config = dict(
    init_std_o=0.0134,
    learning_rate=0.00896,
    decay_fraction=1.0,
    batch_tokens=16384,
)
MLP neurons of a small language model. Each row is named by its layer, matrix (up: input weights) and neuron, and shows model dimensions 0-159. Each number is 500 + 40 x the weight over its row's rms, rounded and kept within 0 to 999. Numbers have three digits each.
Before each neuron's rows, "fires in" lists the words (lower case) most often at its 100 highest values on Wikipedia text that the model never trained on. A number after a token or word is its count.

fires in: "the" 41, "federal" 7, "state" 6
L3.up210:538553507484495514410451580492486552530479521569480441504545509449452515485559526512551507505408552537546504526430481473458487535508484502507506488490437508479538535475478576475489478489440477469566574508471482526489545482519477464534556421478472569455509426420517565488455531563518462512529495498595501462526445515538525545496508510499517478541371508537494485530543546461546548467541450543520508521524509449551508468525517525498447468482515545506530455513501491440426414486515421

fires in: "his" 79
L3.up88:474502496520526416566551545529518427495514515474507503537478547508517491478485477463556501515494540532489490567456500459489490396483547520498503468508479506536439477531465480471567533535405506559475433507497492497505477506543513489518522555476502558490508474457523402470501502543593507447491459527518548545492405534502506509556421399471509489489479540584462522526432456483509527530465507533461580582562517492518430536498522500391549493479519485458487543468466512475589473524513565

fires in: "not" 26, "could" 16, "can" 11, "be" 9, "may" 8, "would" 6
L5.up375:488526464462549481523442481607560432494504531486467506492493527518540474458562490532514501558487444587521472432497550528485514543495534477484453479458486553509561481418474531456427466443492424535538507452504516488563491525521520391505541534538546548535522539471477494441489509572491475462494501435503457427528429457500482491542543524485437501493484503514522539497539498563503574436581505560462468445525451509500569521458511540458498488421556504518479512592450523515453463521485492

fires in: "band" 21, "album" 21, "election" 5, "hotel" 4, "ship" 4
L6.up368:516456510552512464483542505467501514528431540441566492504523560448550538532473463461520571485547452502582499449454546505548428506474430465521576553539462504502459491431459506528437576548465465473412504511463450438511494498417485492480508426486525567522491514513538466543499511459490522502530552531420547466446500527453567538433493505500522477600481487455426475538560540512502506542547545484542492532518466471501537566510466570518531561473516507505492504518551454447473444480479482

fires in: "the" 53, "there" 6, "h" 4
L3.up371:464492554542529513482600462493466531514439513471481472573512518546434491529523505432520406460496535502463449502452434482490521492465465479502483447487560503443470539530558601495488445484525497497463479514483527536497522542535533501519545586535495480491486490495495511548473537468576515483471532505442496529513532535516463487551396509467566514505410571553488490485474417480464505483424494507500496551498459449488420513561474554507472540481510449571595525490520547620500495514510481

fires in: "united" 60, "band" 16, "philip" 5
L3.up280:495537470510531475503498467467550497494488501439466481454507498558517494488519517461469499429560483502505453545489541486505469470452532512542597425544421508451517422508512491486626446473492509543493459517490517515484499577530555520418545498483493520510526534522483525438533546538499483520534533469553555474606479572527520447435548529495542474460471528513437546529529476516532497420506521516490506495504453454458510474524431520542454559550436452493368506490549462474441459547483460

fires in: "first" 52, "second" 16, "third" 15
L3.up143:519460463479547478536478474468547493575553495437503470466507534400438550529457492478588539473550510484501536524562519486453482464535468446535499498564564463473487521521444496408498517495542525487528566509539542540510579495476465486564498535486522493503459486423520543532482488563544544459538518461472446440509514463460499513462491530485406539478470510525485595509450527456502465456479492429535517502510603413560546548529506502523509512461498411519459511514484543487510429489433545

fires in: "the" 28, "and" 10, "you" 8, "it" 8, "that" 5, "to" 5
L5.up182:535467493456502515479625525478471485508474530510490503536574492541503475535430561487520510529441476491526469525445489499493521539464479532466412519483516511500464442436490483586517507480481496466482491607561496521500511521451477464454582545535468528404512454469445515501480584603463404510531488455569471492428455457480529462511499486483530447508522475512543496517482559475511516490531529520560521516542569440482474577538523580523504532451509510487422466488512452413508499491470482

fires in: "its" 21, "his" 21, "of" 14, "to" 11, "from" 11
L6.up190:467532517533514504481485505456486499533456500512495496505504428527478490537550494472516479413520452533494476507553513450515520421531506659498567538563487559504554472492527429495476465520508507546416508530472478475445472450549454562460558468502494482523447438437453595490515549539501527452455508483514494568527512476496540472563473451563586504388504445488456465581490497458520517558520477497512470471554460463493478480476468527466515551503491504406515555529519540487463521501472538

fires in: "she" 21, "he" 14, "density" 6, "km" 5, "career" 4
L5.up142:515443499486473540459500474518515466419529542509530439599543502568521514459513463507524452475460503452486484550468475468528438387486487498502518566463485492499476512461491489550487481510521558504497502467417481443544508536496454508486537474481442498549513454514521540513447550567499418496525527512523545557492527539497458465472459441567572518503541473409484542552566504485435522541481569492489541513531467453495543566531469531477516490455540635461542544415508501465477543538447483

fires in: "film" 45, "series" 12, "king" 7, "story" 5, "band" 5
L3.up315:532493508510556486551490535470517501491431461465572538493529554505456519556562442429478508476528499551567408449464499540486479523463485498405521501559552486551422460524461432539506537455467447525528494506406439523521528516545482409544506495511459515472520506484543524477522544456460533530517530561441467455537464485398575535522478495463542472551442487467478507516513489480471440468508536427615479481486548543511491547470452525507456523516523504520522446525584462519507504515461486

fires in: "in" 42, "a" 5, "africanus" 4
L3.up75:524650534512473451507454498480547471528552513522512464430454475524534487541424445501477534531525519530488471455479441572478458402462505543493486554484485496469515510505492521488489502507461504449515502516546479550478498552494489493446478554480431462597475590522523457487583509546519486549546476497463511479547479537481500436507541440442484399434517467469533497450505505523504522424541506493445465522541544475537513548528483454548529540427523515430532523460557525542552537463545537

fires in: "from" 63, "of" 22
L3.up568:486480574494501459540552400471457496497479514515544520548548531559499449531489519453538443445477430470472479522520488512468441472526446541500467512555528499511502407549473441525468528571454442425385466565574584534489509517530526536494505499522538465500452530491433452525503548525494452497462514514462481496542548476399534569478522505489477538533484541444533516479455564484460509511514477450482440609501463515485553513548507456518551563511480475537503545496528549513513540479538457

fires in: "to" 29, "will" 13, "would" 12, "may" 11, "could" 7, "should" 4
L5.up124:523435485488543535535461501498487549432518488474564599524609576490493464477462514472547566563506469450588439483489508508514512452469537516491442543533538498539486525542459500486430493440514434480549522525443511475575521570551554456548545547525502508422506418481486499497404520491503555551484518497472469480517509511439432483555554439512518542493517450476490518453479492534494524505549494560492426496478503483518521498516460405484499488451584509517459493506497479451459433541491466

fires in: "would" 21, "october" 17, "march" 13, "may" 11, "june" 5, "july" 4
L3.up370:547490519466475529553488516529598454571490475497538519506573503569453503532487518500435497515469498553532512552498474476500483573505475547481475459424475471535471519457477435471480471467492504493506487466474526525519409544527523485545469471457529595531457517520503492482480559505500493504432499515494487507511453406547597449493509475434459559593415497417467474606495514485523460491493488516512484412485543515563474449564492521570473480488565483502419532507541442463455526493532514

fires in: "used" 16, "were" 12, "the" 12, "and" 6, "units" 4
L3.up544:483516454549511465506520506526487510413443519567480491509503497541503462493470473451450487499472456521493528495499605493512484522514439516579458491511572548523517530472492493506508497454490540467486466559472467517479487403466497519465477425595524496504519418460540495543489518454444436513543381454497559451466534535511483510569482533550505503486496434545462486527539523530502487520531509552520479667507486456488462537533543464450478501469465498531545523468557593516521485442498438

fires in: "from" 53, "minutes" 6, "came" 6
L3.up149:466591516431506463489518502533485446557478554464519516456533482492505547538498525502487464514469442492468514440580445470540472457441504527466529502509584513524519548522479488494534467522502530479460517555448519523498417541562473482445522523531565514447516495481421542439542520522491490516464455513500496490522474491354444512585537494517432499523489492515475496534517490476492562502500517465521561545513492500566498536588478472550543552510555518429493569502524521496358501470425476

fires in: "first" 31, "who" 12, "only" 11, "once" 9, "general" 6
L3.up492:527485539480533531540493541495463515497513535545524462524480436475559464517506397439456503476602443477479494514538531541465515462510427539542522461490497514426537499500466595478507548450490480488497481549471519560478503470485416444516503483468520552573501461464539454489455576594472471443523500497477493486514507477421507430554472521543495484567419542562595506530463605517475506558580508449548501503483496506502549501540489459488569519470496487523471487461449461469511462487464456

fires in: "the" 80, "york" 4
L3.up176:528464513578444519467539505505446514541461431524519472483537590509480548484457504573545498517429563588544462495500532470447548510537507471450481411467442508457487490542535453505471461576466468558493566492535476456478516536472462555502510507518461456537477486462508470537494541519488500450410493466584449500472495478491542561434519460477478502528412517496511544502471542540535491507522546471532515560469476485447555487468514541486500479526461566542453560468467513387515468597522475

fires in: "best" 20, "other" 16, "various" 6, "important" 5, "top" 5
L3.up626:466484525524540417490538468547418487549427541489537439511539525577487551542465475488479520509496463536419495504496465474473516425513544478446467473418541493519532501550468495523556526504491475501498508617508537495556452473457471474501470511450441435504501551513537499503505646576485507511495485534515476582498525451534541518490524467429517518520451476569428492515521483516412534423472463529549458453494461492516473443471485525463422552524498459551528489526475485518502486561472474

fires in: "he" 32, "it" 16, "career" 8, "office" 5, "to" 4, "college" 4
L3.up564:516498592495512426509426502510513582444520488484555501524496473526521404569463418477500546515479573513519467465525500451530522477457485474404470557525522456472537548498561530493391482499504495435482550553471505528535488441532502463569556525497478516560471473520491601522448482520478522480454546497437509547485461478499511449460533463486558452536505495491471514523496414506455491500501528528499455526520525541483448449502458488479570516435546543460485486559518498427573469559507567

fires in: "from" 27, "that" 23, "since" 6, "matches" 5, "until" 5
L3.up546:464537572501554534467483490502430448514478500495458467520602494489477458490452483509580486450532441476537427502579476482528472506589484517461463475495526548530484463523533459515601500509474538480471519598517485561496418457479493472517465510506447529586486460460538516541506576421479513463534451551499447488450490521562502532476512560614535426431509474527480461508486538511499525550543476453489472521466488531547470446524465538541503493531518497456458475521527497561424456474531511

fires in: "june" 19, "july" 9, "november" 9, "august" 7, "december" 6, "january" 5
L3.up172:514481499534550502432500426447488505462467496531500563438578489452555481536479527482526508552572466444480487509501524467513485504522542518498472583507401475543517525472564480480483485569496547504496507507527533480554478546520494546499492518534463521478471523448403629496513547509475545393456540473488477517540465512534461512510580454447492504449472479433416535493556526460538537457535530555518550453478458506597473499471430494545513466499513517454471487553548447451545478514547503

fires in: "the" 57, "2010" 4, "7000" 4
L3.up584:493515514510401446449416594531482540541474472519544429537562511444488497425614502463555487472472484554546426470534439480473474523504460421601502446542518533452494499515543506506523573464498485501491606562459531577473504465484516470463520470493514544535459532471530538477462521557493517519489540397579506494481489514445471501526500515469518498511487497518472505500489571507469546492524498480471473470492427444566513489521521481543537509505513468515560527505522466434452459502468437

fires in: "of" 51, "turnout" 4
L5.up207:505478488505473497479429490515519486497548458592531504431499506484486494546556480476430454506404501541436518466516531556482528446505569484500496479478524549462556548512475586530494501495518553472495565526497501546518528505409418402484540468527498485425547465523469463489469496497491445478473480530517533497586546512481568485509505517546538513448442507440459499482565479606515456501407500549490533544471479506478527538461537361478490500532531535516540466489532556517566487514528505

fires in: "have" 24, "has" 13, "formats" 5, "had" 5, "albums" 5
L3.up207:460542483505535492435474473555513500498449508537513517519521335447576464497451487439509462553461453468509476525461485493497548481512460547540492509502498486536530433475495540551592507540526500546457524517529569482545418498392517525512553486537451454511467446490516570526494492504543519502553568529452474502494523502476521519484558560455512556464456413446469489500508499506519440486583506458585503465486491467502443531444560437512491501597468507487510458498487546489474510514509551

fires in: "after" 19, "before" 15, "to" 14, "until" 10, "years" 5
L5.up227:493482496457534416485472482512552500555467522521458433514551521488539425513492457496520493492529534476523401533529493511516504479504534544521468432540496499500475535543484479503595453517468454500491588523520445484533504478569514470565460372455510507507513513464484547492545466520542555472484468479503496579554453489483451488516501483497531496545453585481456528516521493519509490509608530547521532501524537418465515442539529577451531517441465452424434531451594500497498425460458480

fires in: "it" 24, "they" 9, "of" 8, "this" 6, "there" 4, "the" 4
L6.up483:490504424467506504619482481540539487436428515556548472490537555439519440614448467523487501474515531453529489527522508487525521431508506445469445544498496491527510460502610523501458475543482428478472475558546465530569510545571532552470545471516538466521475533491440525416465502502512550538484473470539467521580520537444415493456478473520528440428511459491494483526506600490500503501483488495468503476413418515506475543519548486509511486464509502425515512545482466474529522478484552

fires in: "she" 37, "he" 9, "as" 9, "were" 6, "film" 4
L3.up71:488492466463534481513486551514452529390512531466500522532431509507518432509474533494521500473563497567482432539454510433452423451514557510537551537473499523462505503457467372502442542505493510536477505505415511536548471519579544465531502433491513601470445503520477515480467558505544568518462471525485490475523426407545544444489419435522557542481480487469545535511522504521473537505540532481527529455477469430501548502496537545514504532417479547504494471554514486481470569539503528

fires in: "of" 68
L5.up160:531462494514507505536499518445543482494476466533445467490531460418491478481572507469478424480485571437489554465505510511594539487488516504490464505533573538526610530541521493514514521492537499480474550521474494524477459439476506488535521559449493445462458557539468422443464561496477497534484551525520531445463510513440534435512502466512496502529527480451441551562531568485579580431484508517486512509495396540487460524510481490448475591450523555566462450460471447491483402486533497

fires in: "had" 66, "has" 19, "have" 7, "having" 4
L3.up622:559504540486526468511514536545574476510566474563498499517491474485561506492513481378525471486458477475478505562474425496473482460541471493537400535404504498535557477509562531508444503489589525474448537512479407478478457477474493544545522471506518497518496502485472530471474567532456517482486526515447474443560464394491507478479492531441523556473571476413489535557455418557510501494541553462489424538465483471590474452567522466527496506491524503491551498516460553485454539503471491

fires in: "this" 34, "it" 7, "began" 6, "later" 5, "next" 4
L6.up516:438462460440544499493510539538543564472503474526469471412525484495516481572463597500560484499481502514471491486454499505520497497465470548525459523587516509534510564481485547507552487469542528503537491524536490467544476532469450564554502527405537507481397512465444561465489514572561524467547492427486563487497495441511484464503461505495550506483452391420523502495516530517437518501517477490473556480518505383508509496600509582471469498437553502473537541502527484471489460570507470

fires in: "first" 32, "june" 12, "march" 10, "february" 7, "alliance" 4, "some" 4
L3.up455:487493579532504457504431510475415537476514521499536532523425448489506493568497553510508530494459550461476473467560454428450496513500491515477442487435460504548500521518535574481490543501520445491485553530495586516492454496395482419559552481476514507499488513465503483488503545552571543464481455454478564572467471468481559563517564530496447525492457492464445526541607459536439512466470459517448519497531544524491477507502513543603515507452467509512508552548543473424456452522446495

fires in: "band" 19, "company" 12, "building" 11, "project" 6, "station" 5, "ship" 4
L3.up318:535508485556443508509498523523478466517437466486493402454512470580420448491466526485518520540516510496530449449510521497526544481472539567517503530504494522530459506535474503471493494486479508480506488478432481448517543597544443491522444601527497487513544528446443491502473524500486480482510413609484557449521484503524579498576522482526461504550461507435537502511660439509499452433511492528530473476511519443484490564531457507512467521506471501529540471512494483563524420526579437

fires in: "most" 24, "where" 9, "if" 8, "result" 5, "resulted" 4, "how" 4
L3.up521:431551479472458461489555441466526523526525538470468436512515536519475548470479539512514518606540506493491480500545526483450520434528589545543470540521428500507516530479473489502498496467467556483491491504491476510457479531454563565529416495567527469514546491512481518460555562442436424429502537517471533539386466415500566494502471465529421502489435569497499524479487531431538482509525523601532493453535474477444521479539446553446483559529466515521444525508532469455526452480521502

fires in: "a" 25, "medal" 16, "cd" 7, "no" 5
L3.up236:548515572478515547467534518527496505430614521516569472426449491460553555557503496437555473467477567466538473499493541480522477466484517466529511471551488518483497534498482486520517508491505524492429505559428429552483543482479503481488524510497492454575533503443492424567506451540423490536528436475484535477481518535426505538518519469479573495419555484508533522450482500528472535529515549416515426475490488437537567459498524445523485540522374578449506501498483526523505511426527490

fires in: "in" 36, "during" 5, "however" 5, "the" 5, "while" 5, "this" 4
L5.up528:486396512507520493498504499526438476492460528536554495491472479426470517607510515512564503457509442490497523498507458499505574525587461470538503443532498384535537588574560495434531526558547547475493486497493522536576465488441484442499506498491548509567472429433536514475501508536589526444484472509470594476485521473478538429500405492514506502486513466428497493557500500465500538448459516480476515577487454489515468510465546513481486488500552477413512517490524469492550452524501556

fires in: "of" 55, "the" 9, "with" 5
L5.up292:440525470508545427489549496446551462518561393512437507519464536430550467508519444471532460559528515531493470506489599477515474428491491479439522477575456496483553507552452494518492495553469507519536574482504492453534497493447485499434483498474507544551516524438458539502512477548485566514537487494475466455516536454481554541479445562563526524473498432471435522545473515499505502476503506512547465536478405533496472479486478555455529539389526497450492497556589494453534595453513516

fires in: "of" 82
L5.up211:494526503498529502514486501491488501458527454517445485588487504492510476546515587512504469429510467522475540459412491519497564559484461591448448479563506481485479503543506450546506424523481473435434421582567484531552456551487519388426585532486519566500492485480544498488486485557474481485511522523559514418472465464526529469487515476506502498450525591373490476485540509522475496502523564499488523500487542500453584504513460472545509496516465468534431449524504518507502541459508573

fires in: "that" 36, "what" 12, "which" 10, "when" 9
L3.up627:571509495511453442482506487538510553502505517503456445492507457461491478472418475441498499528548515441543427508468481495486565459526469531481476531457482460533530626446543527535557480491500442511513510608503547445417442508439515524497555507540437522486521429499532474505477561522464445503412561564452492510471535540556515430528482490527511501554520548467489485510472468501525548547550569436488451442520507522567547461544523484431494525499540469433487589547535499485514495508519504